MLP neurons of a small language model. Each row is named by its layer, matrix (gate and up: input weights) and neuron, and shows model dimensions 32-159. Each number is 500 + 25 x the weight over its row's rms, rounded and kept within 0 to 999. Numbers have three digits each. A neuron's up and down rows have the sign that makes its largest values positive.
Before each neuron's rows, "fires on" lists the tokens most often at its 100 highest values on Wikipedia text that the model never trained on; "fires after" lists the tokens most often just before its 100 highest values on Wikipedia text that the model never trained on. A number after a token or word is its count.

fires on: "i" 90, "and " 6, "th " 4
fires after: "is" 28, "n" 18, "ur" 8, ", " 6, "el" 5, "un" 5
L2.gate65:486512537537535466469497543468520494538480495506530485449475527478497499502515468487474530509471503467460516459507484471523495486458501536511526475544519498539541526509507436483503452500536501471502488515437516500477451513493486464522505524502516498479505484520485506499462501535472567476477481483517514507507511535479504516506525525502567478537523499529505490489503478522488495511479
L2.up65:504480504464509476481479485498558521522516474533471540493517525473475515546529513490522470452494485509501496516500486509510474512496492536505477495476441507519538456463494500492474541495497493482518480481519508526503447528521512517513520467529518550513467528524489517492481521490499497484519489526545503507478498490509498510498497565561512504528529436523488496478474502486503496510481

fires on: "6" 26, "5" 13, "s " 12, "r" 9, "–" 7, "\n" 7
fires after: "u" 18, "200" 13, "6" 10, "l" 9, "5" 4, "y" 4
L8.gate181:475512463510505487498509514529494493494495498522490491467538526542480518524526483513486473473475491519467511497544501522505517518530517531520529522522479477523527486490464523484485527495512524567512483486522501483444524534452487471502489521477546495484514445515453513503512479525544493509514520492442494513562478523480501540503459491515513471542514501504503511511489456525498444519471
L8.up181:496540497454520539509529522539509516523505484499487520490501512498505497508490504486496477518494511537483470502516479486489500490549525509514552504534504486539499522541482494510501524484508503529483484494504519491480504550462468477550548530473563466544523467504480552462513465486498472475504530544474484517550487524509480521496477444522538476546528530501468493523511486503524507510473

fires on: "ce " 79, "e " 16
fires after: "en" 19, "an" 17, "in" 15, "our" 7
L3.gate165:514480512501505498490492527513487495502470505491493484492417500477502518509517555508406495499507487508495612507495510502519483493467480492491501484595507524502482525479442501491518482471499492498522472486484512493513505490519502494533505494496507505508583500494488485514481496483509499490506499474493502495487566525504467494497487491489437501506507510531491508484493475515495490506504
L3.up165:496501509501489510493505503498467465495555523495469505504517484500475556532493468496495498501501513517519440490501482512536460507586587513489500487511533507489502441515483506523494507527500509507482481503506478506512494483510502508543502484493483499493478497352499497498499493481538504507495501497499510468514501510511512492511505498505511498499530517475512524492499518521525502491474

fires on: "y " 51, "en " 36, "o " 13
fires after: "all" 26, "el" 23, "e" 13, "be" 10, "als" 8
L3.gate159:507478472516469468503499537455557479495476504492481516483522494472525472507516479485454478546511483492495448486486489531451523486515536512435517518508518492500505489478454485452425506530521516492481511482487510511494466525505490539500497502514485492492510494499483512479525489451544472467518517515496487481511467517502518522514481459510482480489503529551486534560514470500537497529493
L3.up159:491496469513498462465497549468505539512490520503538514486496489484502505483501490472463537512495467498508548549470519508524463475520514511553515460541504469514541488518541525483427500477518499519499507533510486512481503486507512526530479479513531491500460505480488525536454510500494514469491497485472506458497499546479496529517505527529473489516546471517531488522488481488485476537526

fires on: "\n" 100
fires after: ")" 26, "a" 13, "e" 9, "y" 4
L6.gate111:501480492528490490515460514522508468484469496499455482496513501502475520457519486492496521516493506491470510511522478501437492538494515473497525507543500545474486481445519513523480503529507525542484523534479537461527490495520506528517492482515524525470487484494465454532491471503514503502485480496519547548538534527462532506511524505553530499490469525522482470519509486475484486507487
L6.up111:492490521494514535547482510495525493516504514517458539498480469504482532510505476511519516491519470486484480493542459518518491544494516508446503478502542494436447490507493557523508503498551516505489467498508516501520524483483444507495521466500531465518502489457501482504512493450542510500460516467465514459504512502473539506512478445492554549491508502480486534539560478465513514490522

fires on: "o " 26, "ot " 22, "s " 18, " " 8, "y " 6, "es " 4
fires after: "als" 26, "n" 24, "ow" 8, "all" 6, "h" 4
L7.gate40:485504482454518468503467477526524459488489547505524535496493482469497506513556541491471527481510472466491491499476470554511474534498499501485497524511514473510519547501480521493480494509518502484488490499489509516470532518547508479513496515530496517511471504518457544475537518520494475483477503511432523467505488482521510490528549448492501489502513543531457548508446460454495464525451
L7.up40:510510522505491463503525520506541493471424506508531494445488489505485503517475543520457518561522530536516509464489492492514500462537472466466510523531508517481527500491500521465482494483475501515525514521537496456535520475494508465505527523471479534487475529491448472551515525518498512499531476499479539497523480498499553523495514525457532500513508507533511514494524474498523493441548

fires on: "p" 39, "g" 32, "t" 28
fires after: "ou" 82, "ti" 15
L7.gate146:502501463485476486500539499487501510453516493567515459483544534531456496541534465500503478460529485483466516477502512493518481515520511519489487482506479495463479502497490504474490524489526505514499478524504550512522542512437499510538510487511504515506497482482509504543519489493510474559471508524443476465472475500480515544477508482508500472505492501484515487500522514503503476550513
L7.up146:543509468495468467488550503495495508510558470537534476545506511499467486504496459466524479498518497488491490461508513473548510467523479510513497487482477519480485496460487457479488530504551493492477495566499525521541539491438484512520487500503493501517483496521520502522481517523532460529485482505488458465493466503501530555460524505475508499501492484467539431539519513465508487505497

fires on: ": " 74, "; " 22
fires after: "e" 16, ")" 16, "al" 8, "es" 5, "y" 5
L4.gate132:463472485493524476503531476548492538498509543523524479507490482486503519485512539550451471492473503502516478544497479501526489525483469475511444481472475505490508533479461471496523507510533507522500456470465480519514499484499499530546516541513509506528494499464493474536480487516460470503498464549480480477486518477524441500501498523467488506519566523425500542494498487479505487479510
L4.up132:478461480531475502495481498514519501473514529494567473536539509517478458469534561547499496493491495476547506496499575502486500505500497498500498469477425504481503512514505453504495523493491505557517491522475493455465490495516530511476532497543509532505507511481499523519527511550485450499492454512481521486488525438521501497502526521529509538474532490511533483501492479523494502504539

fires on: "6" 22, "5" 15, "5 " 15, "6 " 14, "4 " 11, "7" 8
fires after: "| " 21, "200" 17, "1" 14, "201" 12, "202" 10, "2" 4
L8.gate26:430487511479514525533533471504537466512498475550499462496470512477489515527525535486514490474548498466436493517490531507468497529487499516501511513514535535463495499490492499540508496477543486500471466503525513534523523486520461475487514478466518474498473503475538516472524509520516492498527501520556491482504486537495496530486447455524540499532510509540490547499518490468476520519481
L8.up26:515498532533524515527507506508531485503510495492523501465461499534493477477520486480548493492459519524480482519497492527532482533527482473498509499492520521500502462472483545520494494478474495495500480463495478518474485485465520480459502499492516522497494439532538511460479533504538557508544528479455456498547483493462517528528522496511502520492519509499546489475495483529550519513501

fires on: "The " 49, ", " 38, "), " 5, "\n\n" 4
fires after: "\n\n" 30, "\n" 12, "- " 7, "=" 4
L6.gate83:466515497455500519515555521469480479550456467522473524447501532556471491542498461507494475509514489502510466534520517484512489525459501486475507532502540518560499465494511526517526513519496504528469496491550527514512509469526505488496500518465495499485510471479470497498501523499464489513489497532490495523529502508474430506508512480472449487523487489504494495487505515525462525464512
L6.up83:453476487518523501512534503476488485544507522504490514433488521561507543493487478494477492516504481502521480494500477502470496507466475496482537525505530503525472505483511503547471509464502510509457488494512503527506496517500519547530490531455532495475504490507494520490474523484533454493516489515518484490536489521489512493512525515483450525554507494518514520462499483527516499457531

fires on: "\n" 55, "The " 19, "his " 12, "the " 8, "- " 6
fires after: "|" 55, ". " 16, "T" 12, "\n" 6
L7.gate57:532498507518512512466482529533497501475499503513526503471467496521462496486525528503515492470498503476483513527502524489464519512460501525523483494507524527508465470523507499534514511549537522507492501494455538484502516519473492480516487519472504530507506533428463497469507529481451482528548503500535501519499526524497474476473481567533489510490503481537521479502483516469455471496465
L7.up57:512490501449535502500535535466466512451484522508505475488499494509509518495538500502503514493501481462482505503476474565461515475479536476529504512476506511534563546515492497493466478474485491486503507510463496472492507537511528461502461466514497532496510514495491498491481579497545504478516537456521509483468469473486521468504499502487520505499498527517513547471491496514484478512455

fires on: "ad" 18, "om" 17, "i" 11, "a" 11, "av" 10
fires after: "W" 29, "w" 27, "ro" 13, "e" 11, "le" 7
L8.gate67:474483464505519474530526541464470512513472513530499488516522513492500510507489497527482476524492462503467495525492500536492512441489482459559499507508497511463510514484465519476539582521507503546485461504455479490497497524524469532503564512522554537488520483537491474498539485485478484492468541488458494467464495490517491507496484493503504494483521453503525470504498499490521492502470
L8.up67:507460488515483513510519491478471523528447493510504457520521521513517508484499522489464515519478441528490458523487471469499512453508503477505513488500490460490455500479508501483527529528523488511516508517502435497495455503531480509537566518479540495480465489517521492439520493471507518490496540498462491486462497518533472451518471475488490488532510451449479490472528513480502521498483

fires on: "The " 27, "y " 22, "e " 12, "the " 10, "o " 9, "s " 5
fires after: ". " 24, "the" 19, "es" 10, "wh" 10, ", " 7, "e" 5
L7.gate9:532547495476512502500505511502496496501501478514490509432477494505476541537498511477467503493491528481496515514492496465480500495515556480475550519504515525573489463525517501497485507459516493532460527529491526481508485483533482531459452464509491538498504567454494483507525545475458507479519466502526510507495527510485491531466489540516479492514508471473490506490528551493470496511480
L7.up9:482458456482494542509534523478533497507533504507510459510480492510457487524537506489466488525524492477459547509528486474534495478525552512462499492494484474519466457494490531477486502505522516498498491524563508497497532513472505425507505497515535499480525520499522448524511522515490519496471506554473528517514489510463516536443481535456481453476524515475457518509520493479496500492506

fires on: "ow" 29, "/" 22, "end" 16, "ed" 9, "en" 7, "el" 5
fires after: "t" 69
L8.gate32:470499466485459549488467479465508485521508502517500474490498528515487514546486450463519506537496530480463445508507504480479469489470465523503488518486485516515515482491507486471496485505510450488495481497511538519513495535500528499495532496486558492467504486503502485478537448501443524524490553517483439533493536497536535490468518465519469469491541462468473493492499511491471483507492
L8.up32:529490475473504484478486469516520465478539484493477503517494488504549520473489474494524503536470502521517485475505540522516512483503504482437474416487502510518519467495510500482427495476477545501528514505483481514508505518519525477452449462458506489503490464522495491500506520506478531512497520505483503533478521503519560492500482490540483508543504528472494452538499492530477491524487

fires on: "t" 50, "s" 34, "al " 12
fires after: "ou" 63, "oun" 21, "er" 11
L6.gate104:488450501503509504516459491466495499490461517525473487494533492530504490525479462526523499501513454498491531491461576527497488539513496500486494515487473477482513485498494516487514512465529555506527467497502535522490505554506481484547480504469496511501449468445490488484494513473465520526484546446494480488480557497462503512497494538517535534558494474495505521499511502492498471563475
L6.up104:521467482481508449463478490485486505492506480494503491529565518530500505520473474532505463480494452500500494472445530509514521491542526481450526491462468475461541493467467493455508491474532509499507482544478532507495482508472486487514451526479508494505465517461492510470460501488480506533502534454504494495493514498469510519448484527500538546525501486482504494558520533443483516504458

fires on: "n " 50, "y " 14, "ch " 8, "ember " 8, " " 6, "ary " 6
fires after: "or" 43, "ul" 11, "Mar" 8, "u" 7, "il" 6, "ov" 6
L4.gate129:454503524516439476512493469479517460509463509509456487516512494453506519521480512459487456508553492508513460501493498493526497476479485491507479524510521493504491511471534506532520511518501521515507455484468528503512464525523489508469501499514495477478468491477512499540519463459538502504516484544522508502488549507507473469469507484463510522500494555527459537501519485471527491495481
L4.up129:460538457489510523512519547494466481508479478505540536465487510476484458553535506449434488493538509493497488429506501499511515464503494479507533517512503494514467480487493495483505481541499509502483532534464497488492522460530477498473535498492511493473449462475483531495508512524517508437486526494492516519474489487520483496477478457482524473519495510528472524480514509512468479496491

fires on: "n " 32, "ed " 20, "o" 19, "ary " 7, "of " 6, "ber " 5
fires after: "or" 32, "d" 16, "D" 7, "u" 7
L8.gate90:447486504463471499520476496497525461473502528518479538459510503496497494569468495485475480497516493475519501462492469492477475527495465504474518499522476472463491484491468529490472517494503505475524504504493527532510470535511496502526505499496472505543534518482501537555483529474510530553497490504471478442458497547498459495500501539530491495513466524497485522484506465502537491510467
L8.up90:494477527497481558490510497508544472523462511492477496516503487461479511526503513499493499504524480516528460512533465484505493513503512509551523522505476456453463512507503507510561565520496572482560507534514496514508480535508496455507527447477457492518513501452500506498509502485514537512518489542517496518449455520489460477477477458552477516488490508518455507478518493522496514508476

fires on: "ul" 16, "ar" 14, "In " 14, "om " 8, "ch " 7, "or" 7
fires after: "c" 17, "D" 12, "r" 8, ". " 8, "B" 6
L7.gate109:510501534533511461493496545506473460500474474522478504449488513476530540486494461512544503555476512494500497486489486494510511511536479465460545540497500548525518520472474499479486502466508473477509498528530556504500501537519538484529503433483500484497526473516463514496485521508503501493523549450489517498485481561473529545491538529512502517504466505520533499499507515475486489515548
L7.up109:514495524476494480534506483494484494519496500513476511505528506519492546521479469514514486509507501502463506473528509505470500494500500539465556523458495506469450503474487504467551516468543508503518492484534559469500535507520476512516530451492516469503493510470514536513491491461544482515456498496506473499544478515468538530449508443536511517460499489550515493518578490490541506468501

fires on: "." 49, "e " 46
fires after: "re" 14, "es" 12, "s" 11, "os" 8, "e" 5, "y" 5
L5.gate72:499464469504513512472467534495463534490503517509499443519493461501490524509534508512479500445497473472477533519481531498522479515514514506500467479483504490445437465524507479467470473499499495508507505466527529481514529517521498529516484530506486491485500479456508543487529428468492519489478532524522470519469491499464483462498508543490494543530529467481479508492496426486536486514488
L5.up72:497516510516489488461503554499501563464469505486508459458462493493533528476516514481502503482464501456491510525449509520568522501507534517471517523510524524520533465503495504477482458521461504532468484518516502461486521507531550510447479471503472461479498525492486495505478552520481502524510517475519502499497484489497476487516509575506531504493492487456520485468455506514488487530526

fires on: "4 " 18, "5 " 13, "6 " 12, "8 " 11, "7 " 11
fires after: "| " 31, "201" 10, "1" 9, "2" 5, "200" 5, "7" 5
L7.gate48:534500505463513506495511474503438466534472459497511483502549483497516528507455520500499480454493489482511475552470532503514501529477499531479496524501511456484510485489491477521490439509547445500499500530506466531497464527496492529462503523510501523470515465514507486515503512468480480481496487539491523475506475492540464479528449480559511476519514539499486453500477518477490517495473
L7.up48:504538511460506487513496533503514526500504526528468522510463508473484547496515519464510503507506516476487502491503460483489485547517520497501527469494520576576493529520504518499537516485501486522462510463499507497511522468499549480470478527462479499513507507460531514458533503469503493466521492516535494486516510560438523495488515473514513540530481540523517527490509520511471491536481

fires on: "t" 92, "d" 6
fires after: "oun" 43, "on" 33, "or" 13, "ou" 7
L5.gate141:509441474512499513471475490471477496492481506533502505517551514542470483531477479499477487483526519488454527459484485476517463468526517487478508531519466498445504465479473551450506487509499485509484478513501504517491494496494511492509513483537509511491506515486503511499535496490488470508460542517473512518463517503475499572485489490519499504521525552496468494547462504466460482531470
L5.up141:488483530536521486508530511475529497495490454524498465432515551518470497474556472497517502490493473493526498498495508494516497456536534472534523508479485493478516469483516504509549489451499468527514528496504474536513474467474500492453486475475496499497506545501499491517489513490514492503524548533499517505476497497495471522478457449487515489485555498495491487490509561499503512497501

fires on: "In " 34, "his " 20, "ed " 12, "ay " 7, "-" 6, "om " 5
fires after: "\n\n" 17, ". " 13, "ay" 12, "M" 6, "r" 5, "e " 4
L6.gate1:483520520509488454484516505501495517477502480513464490477546475497513538536483537557497520480504514460515497452455538529498489502449462508526521477518500488540527522492467533479506483486496496481492499482463506494507492506567497494518487447489514507487499485526472506562504528520501495523503483483502536475449505520543483491520498517489464539484489516475479496516506498503492488518492
L6.up1:504463519526526496509478509529506520468506484524472491527509432477523576492526522536473511470503526508521475455490506495473487458483511517480475519438481516510504552518524462508507543538510461467501539493486522487568482501530439497504514487464536506515488505503504504499487490506512496516485455506561526472494503529534493444485482453509474540493503498496488512480523468486556497465519

fires on: "7" 18, "6 " 17, "7 " 15, "8 " 14, "5 " 12, "6" 7
fires after: "| " 29, "1" 14, "2" 10, "201" 7, "ed" 6, "200" 5
L6.gate87:492479513458501503477502538505483500479475484542470499446477500493498539536446518515538456491532463530505498504485539494484476545529499501496475527510500489489500494488507466487497491478497473497476477538522554542560492513485487504481495489462522524480479497517489466520476499503524449527488526505505540479491480543525509530476482481498530478553522477519480467521513509479494528472509
L6.up87:523519504468509532505490489478507496532460465520468488444494487488491531546476521482499488524519477458495488540487492510482494515543480507528495493476515499527530460494511519502508469479468500528468462519534505498506495514510505496492470491513509471486504465533506496509504494510498491518514584515493529507511479534467531513504524452505497518536508501537450478504481479507475498523519

fires on: "0 " 35, "d " 22, "ation " 15, "ed " 12, "1 " 10
fires after: "| " 38, "ag" 9, "oun" 7, "1" 6
L5.gate69:482433521518565521471513503509475480492509465522507500498509493511472546470460525523476493508491463465428510470459507515523495512478497495498531510497467503494532494485438520526521498486513522501488508535462540514459512523493497508484472556508491479463492501509528524486460525491569551464492534533498508476466500508436494483514480523500452472494501491547500516490518532502491480472512
L5.up69:495468544531490509501465495477488519514518489484441486540537476499476492491531488537494468466521508516545493477498509500525496497472488502458455480505487429484504519489465538513486496474536522474464531484515511471517511517497471526499501527461503498512482480526540503496436474538509525514456490543477486496486503500493509478484517478474493507480514514524475490537493488466522487494469

fires on: "\n" 60, "- " 21, "6" 9, ". " 7
fires after: "|" 54, "\n" 17, "\n\n" 4
L5.gate65:494447543510534487488494493533508520487496542516527494508514528506546543560521496509469464485477465514495508495484509505504487492510483492538494487480450503493495515482461522507490485544546503505508503503500551496524493510480463499546464522500541455513485520532483509461487473549525491465526516490503513475503495494502514510472532516498455447505522574503485485494492494508492516517494
L5.up65:477513511444574514458525551548523525463482464517519496523481513516474461542450508487503500513482496502515484538460481525516515506498533495495518478507478528508549520460538486495511475520534493524480481515473491559504516535476495469509502486502527470484480468531492519472530549506488493469528519472476479495489496518520486497466469487487478455521500504507488508501443507517475484504486

fires on: "t" 71, "str" 29
fires after: ", " 13, "to " 10, "the " 9, "a " 7, "s " 6, "and " 6
L4.gate46:500536532491516513507526505480485482490504552513486505520436496470498520509516502485523498506522529541576526527528521519472494510468482476553461487481512506550493495516486491518537498510484516482521499465488471487490499500555472505518469525455509496511465468521507492531512544541489511500546480505510476511510492504526491447489521515481481506464521554526456536444530476472504505501499
L4.up46:487517505479517496508476477442479512487478543495543530453459485522526513525470547467495521494489548545511527538484574473470513505493517462497512509511528532482528535508495456514518473469498528498514498468526508505512506515531483521489503552501498491505439512506508500533515547503509511524513486529511473489545489531476542497505484513519451484496519494488478497491523482462534527472490

fires on: "st " 44, "th " 18, "d " 7, "=" 6, "; " 5, "er " 5
fires after: "ir" 34, "d" 6, "or" 4, "on" 4, "\n\n" 4
L3.gate181:480507484508472482485514496482481514511438492508506494487541500520514501467507528467550541448502462486526483535487514502451534475487478507493498457481500546551528499498495511531516497470441547534501501482493505493482481515509541476543470527507494510482476472513523540508482519519494522489503488486540530504481499512507511498538470526521456479523513444468543489460460498514460510505513
L3.up181:500528550533440510499504513500510484515495482480507489519508518455513536516494501483526503479564484507579459511509502495500480499499516497523487478498493494505513469478500496558519479502485538518524492489492493467473494490533488502473427544519506495516504498470479530471472509534504552504513517542510469491459463505518477527512480522463510521490493501553499495497525501536472518526474

fires on: "d " 28, "ing " 26, " " 23, "as " 10, "e " 4
fires after: "ow" 20, "on" 10, "\n" 9, " " 8, "en" 7, "ir" 7
L5.gate90:532522527457518464487467504517497464473527518529469462499509482470449504517510482502473515429511480537458509516517508529493465510458492495470474468541507498515500491502458498449527467529493514501525506524501534486455504475511521511469498462514508517525447531498508499553473533516511482499505522469485505509456506475497522523507501489465478531484547527485483529527506533484438475512478
L5.up90:530514565504497465498514491542511513495502517517548476455499463528507555447521502533518539542471510532533463504500546462491492469483538515500480475500530601502495510495513482531520512483483483487507499458515523468524472478517510535495510471467488489489508477484453504485483485499502479525508477461544505521494505486546485470529520507519499492522500500508489531454480510515494537468516

fires on: "\n" 40, "o " 16, "ing " 15, "In " 12, ": " 5, "all " 4
fires after: "|" 36, "ur" 11, "\n\n" 8, "e" 7, "y" 4, "b" 4
L6.gate184:484481468497510479530491474512464477516476505507501538465491465500515452488487479524456455499473503508478493492510502534498485486468510499441508525515466449486469487500497502497455531541522507503518519507485512537495503517511520535502541488556488476442518503519468535509484479522519484527527471519494503497518505494512522520468504510561449453533528476449479472519492492490472481496469
L6.up184:517478521444526494543567495484513513484544476515488508493480500492505489480548465516529497511500514506464453486549466518494507476462498509494497479464468485521442500495506503490532547537524486466504510493494480517509518479526467485528494485463459468501515527482479545492478497493513493504554539477523484501515491501500516547484485465531503482498515486475488509539469524509468506504494

fires on: "\n" 99
fires after: ")" 28, "a" 10, "e" 9, "y" 4, "2" 4, "al" 4
L3.gate35:477451461474493494502484498511523456526495502536512451517504447507493509509472520532496505499566513513483487537512483536505495506491503489482457460505460517471488510476501467516508541510554533512491504519461500483515502516486509530512468515449530504490497480479528520506458479496452549523492507490508517509449507507560546535517467526478490580458510499502476505537505490463473530484505
L3.up35:469502510476487558580502499513478481524493438571497473488498463466470503529473493450509481488527489514485502492570472482516491537494500505486499518494501499474471466486500495543499506466543495497487487530538526504516539505529455531488535531477496504490515456505497532515495475491501508473460512473501497496509509499517529524495461499466495499505513480488474481510503533475471521504479

fires on: "gr" 100
fires after: "o" 22, "pro" 11, "s " 7, "the " 7, "te" 6, "a " 5
L2.gate43:494479491500510479465486476465510522508476532499491497465497445503504463497509494492501527510493479512522507524483521514437514479456498447515518493457529489531525532507506463537466468488534493508506518450503525496497521511534536505507533519458485509525508472495468525469569546498509530520514547477519517468531492515527491467506487501513525475535488514510457540488514474518501472508446
L2.up43:523536505488499476492472489483501508499500515503523491537520463524502515491521513513510465543494487539512468496481518488523465456512494473505518513525555499524529498519545532562509505520494502490522510486494520526486480477513513534527515525498494505529457464508483462476533507516522495475496495475510484485520489484504542496496514423532495480497518448481444519501505511532507476495467

fires on: "e " 39, "y " 20, " " 12, ", " 9, "was " 7
fires after: "ag" 16, "%" 10, "e " 9, "all" 8, "4" 6, "for" 6
L7.gate175:512499451512515507486509520499548536482527514514527515451565496487520497525493515475473506435501496517514520485474529489519506497522520543517487562464529506523499454495490485472494529513492494500507482510528471507491516501487509467487529496509483490453514569449507502521477526457522452539516457534478504468491492515515467537503449465482518513520509502463529488517494496472498525528509
L7.up175:499488515558518492471480478503544504477505467501527508473548462503500510491506545475496525485514509462529488462477515499503502489525509526477486483477539481507527452507476511510467557514507560480518489463442454461461492525507526536493493470505517488454482516486511478498490524488508497522483513520528558500497502553510524511573529523495523536512495527519508521489562481476493491486473

fires on: "ed " 33, "the " 28, "\n\n" 21, "ated " 5, "ew " 4, "(" 4
fires after: "=" 21, "of " 21, "n" 7, "in " 6, "e" 5, "l" 5
L7.gate161:473476447439482478489471533535528479512494444515465462511531494526524472493517489480468480467536510538460504482502543481524512522519552535510436521490486508486529491535501472464526472517524474495519482519494539543538514496502525498512484513492456494532487498481508504484478509513498509507486460529529501515468512512484445506480479521522507468464510474499463514509491518522453451494482
L7.up161:441491475449472544506471488513489482515558456517488411536507500492534478487491484463509470484508458523501509538503505524479494494500489549521488486513471484486452509513475472470551480491494522480513507485536513498506478525522495488528501514473496506518480481497515503454492500488507508506503535526541488495478520504479504467446487486501488469484487455484460498447495487510466493526490

fires on: "- " 34, "a " 33, ": " 29
fires after: "\n" 30, "as " 22, "\n\n" 4, ")" 4, "ed " 4
L7.gate2:525502505503538501473493532541563479526518514486456498489488494507490515469504481514485462449514501524500489509476473520478554498494464471506504527517484498575547542488478490518498510509531522516504496462516478469497522575500524523488471510477480510504542451536506490493484499496509514509530493507503495481501486498541524477476521499504480508495529497504495495514450467507496493466462
L7.up2:493502481495489463505490517533538481503505530500473468462508506492492543506486520516466484448524466511494484535477495546449488553501470472510508533513499491539554513495457483530541486518540510504501499468468491461504511560526504480515508508465473549484478505518472489504552496509488506504539492520490489485475514515553494457469524491512489523507551505479501523474484474494495511469523

fires on: "ation" 67, "- " 33
fires after: "\n" 31, "er" 11, "uc" 9, "N" 9, "oc" 7, "z" 6
L2.gate103:519503527505522522505523516487494555511493504500550512504444525492518482466497438541481482484494489530510502505496533478494512513499513479513451513516530514517433516519488478489477525532507486506479514504553544497534536502466514465515487507502469565484561463502463467541509462475515508512478499499509514509536490474495530518496477501520467552524480496465466494522456477470561487495496
L2.up103:461479462510486538484497502522516534519521511525457542511420516464513502522488522460546464511513504467501459489515508508550497501530485500489517502483493482532514508531474514461502512497485492497504500472486514433522500446491555549499496479498489549499537474476473532518528510521505490463489468491528471487495494505495484490514461489531480502498447491463517504500462477523562477468494

fires on: "on" 58, "in" 30, "i" 6, "om" 6
fires after: "C" 66, "W" 16, "c" 4
L8.gate47:492502522509537513534490528464488496503473503512459452489488477534511500454475498503525496494502519482501485534501532475487513468517489533486477501500512505495464506534450491483509502496517517517509498502445528469494505498502511466488492469485466522506474521437493434468568485488481485510488521457457502488500477512523481475477518459522503469491476436514466504528556498502432531534502
L8.up47:521481497528494518496484527503501520490477472489499510492506479474484478509484505499480519467543494471570464515469547490445516478539471534535529511487498478498489529491492525566496523492487517472499474477538521482532489510447530491557545530492483530520473496512500504516467530485454529497530440535479505507509507485475493511529468504488514511532494488455486498534507477506530493498486

fires on: "- " 17, "ard" 13, "ch " 11, "ic " 10, "his " 10, "ate " 7
fires after: "\n" 17, "a" 10, "T" 9, "u" 6, "y" 5, "op" 4
L7.gate121:494538490502437538463530458494502508524505498475464503477498522480465508574487517489456497510506470468500488548471473469539508524518529512530496507494513499492473471510501499479487476506512524528481503498541506517536512485487489503519509488545524499504510539512535491538534458497494481497474546505507482505510510517464567512497463539508520533519507475445506479510469482497504469540493
L7.up121:516533501502468507498525443490512501530490518514487511468484516498472469498484533451515515476498511487486494560507452486488483589518495461507513524501501549477492475522520522517523491480510465548472520503574513481503534511487498470499499493507517503470492549471502517491544486516507480497498481494494499502537515510496546515487495484553538499527497524489459524516518557481480569523514

fires on: "y " 58, "le " 10, "ot " 8, "and " 8, ", " 8
fires after: "el" 21, "all" 17, "the" 11, "n" 9, "ab" 4, ", " 4
L7.gate63:534504458524544481479480509488526507479511492503500527500556511464482490524515533523483513517494460473524507477503491503516502491506500524449524496516486509510518492495495541485535525497501551497492504529443508507539499512498499447527511508540481500444472517440545465463518503459504503488531520478479515509535530502479531537510510466489522546510467502568499513498488535493530528491486
L7.up63:449536444460510490523529519490547497498504488514501509485458519504507500523534489486492498489520475467474494485521497521504516508486492484465528493513449522493521508487505520499445512493463504488474502518527513527495524538476509484496495519504494513515467477504497482527545556520506501474472496462491525484498504482477568506459514488468501508495515503547460510515488464446535477569475

fires on: "st " 51, "d " 30, ", " 4
fires after: "ir" 47, "on" 8, "or" 7, "\"" 5, "en" 4
L6.gate38:480491476436494516493508458520508491484446489505536485502516484527513495547484526514521501489494455470523505523456518487462501489528480496530519494475500489541513508499493463514472515485495508482472486514475523497511517529552528515498487465502483506488477490475464524491500512527498470513500540520515524509442537521467526554527510520519493507518516432492508472505486490484480445541442
L6.up38:528493466438490480441520483519517474489499472464535440481479521525515477508492511537526512524512506498499470534418496478478513516516492465496540499477491550551591518510490517498512508493486516483463517508486524473444510492517517512510431492495507514472473471518503516469483544513489511520483531466492501528487495519480525530530545512479500475491508484489522490493502514494496478531483

fires on: "th" 100
fires after: "a" 32, "or" 13, "i" 12, "u" 10, "A" 5, "o" 4
L2.gate105:481557496527505501484516520490559561427553486470510499489494489521569496481454502532522483537508450498485491461477529488503471513488505455541528500490485514462495550497465521522502532502525491514516505495516517485507478495492502486515497481451511518511527504482497511480481515505500470472462531513487451491517500508519501536477502480456496459519493456487562539496526470501510537486528
L2.up105:488500486489500549457517449524481473501476554498577499546500480507483517516542483497519506500511486458501482481518549474571516484483423452518492530532502497503475480503525486505507505485519533513479514536472518494487476536480509509537502485465539499504513501532532475452464514522478514478539509510494506485470472477472479444519502499493503507472506457483514526519493529489540491504498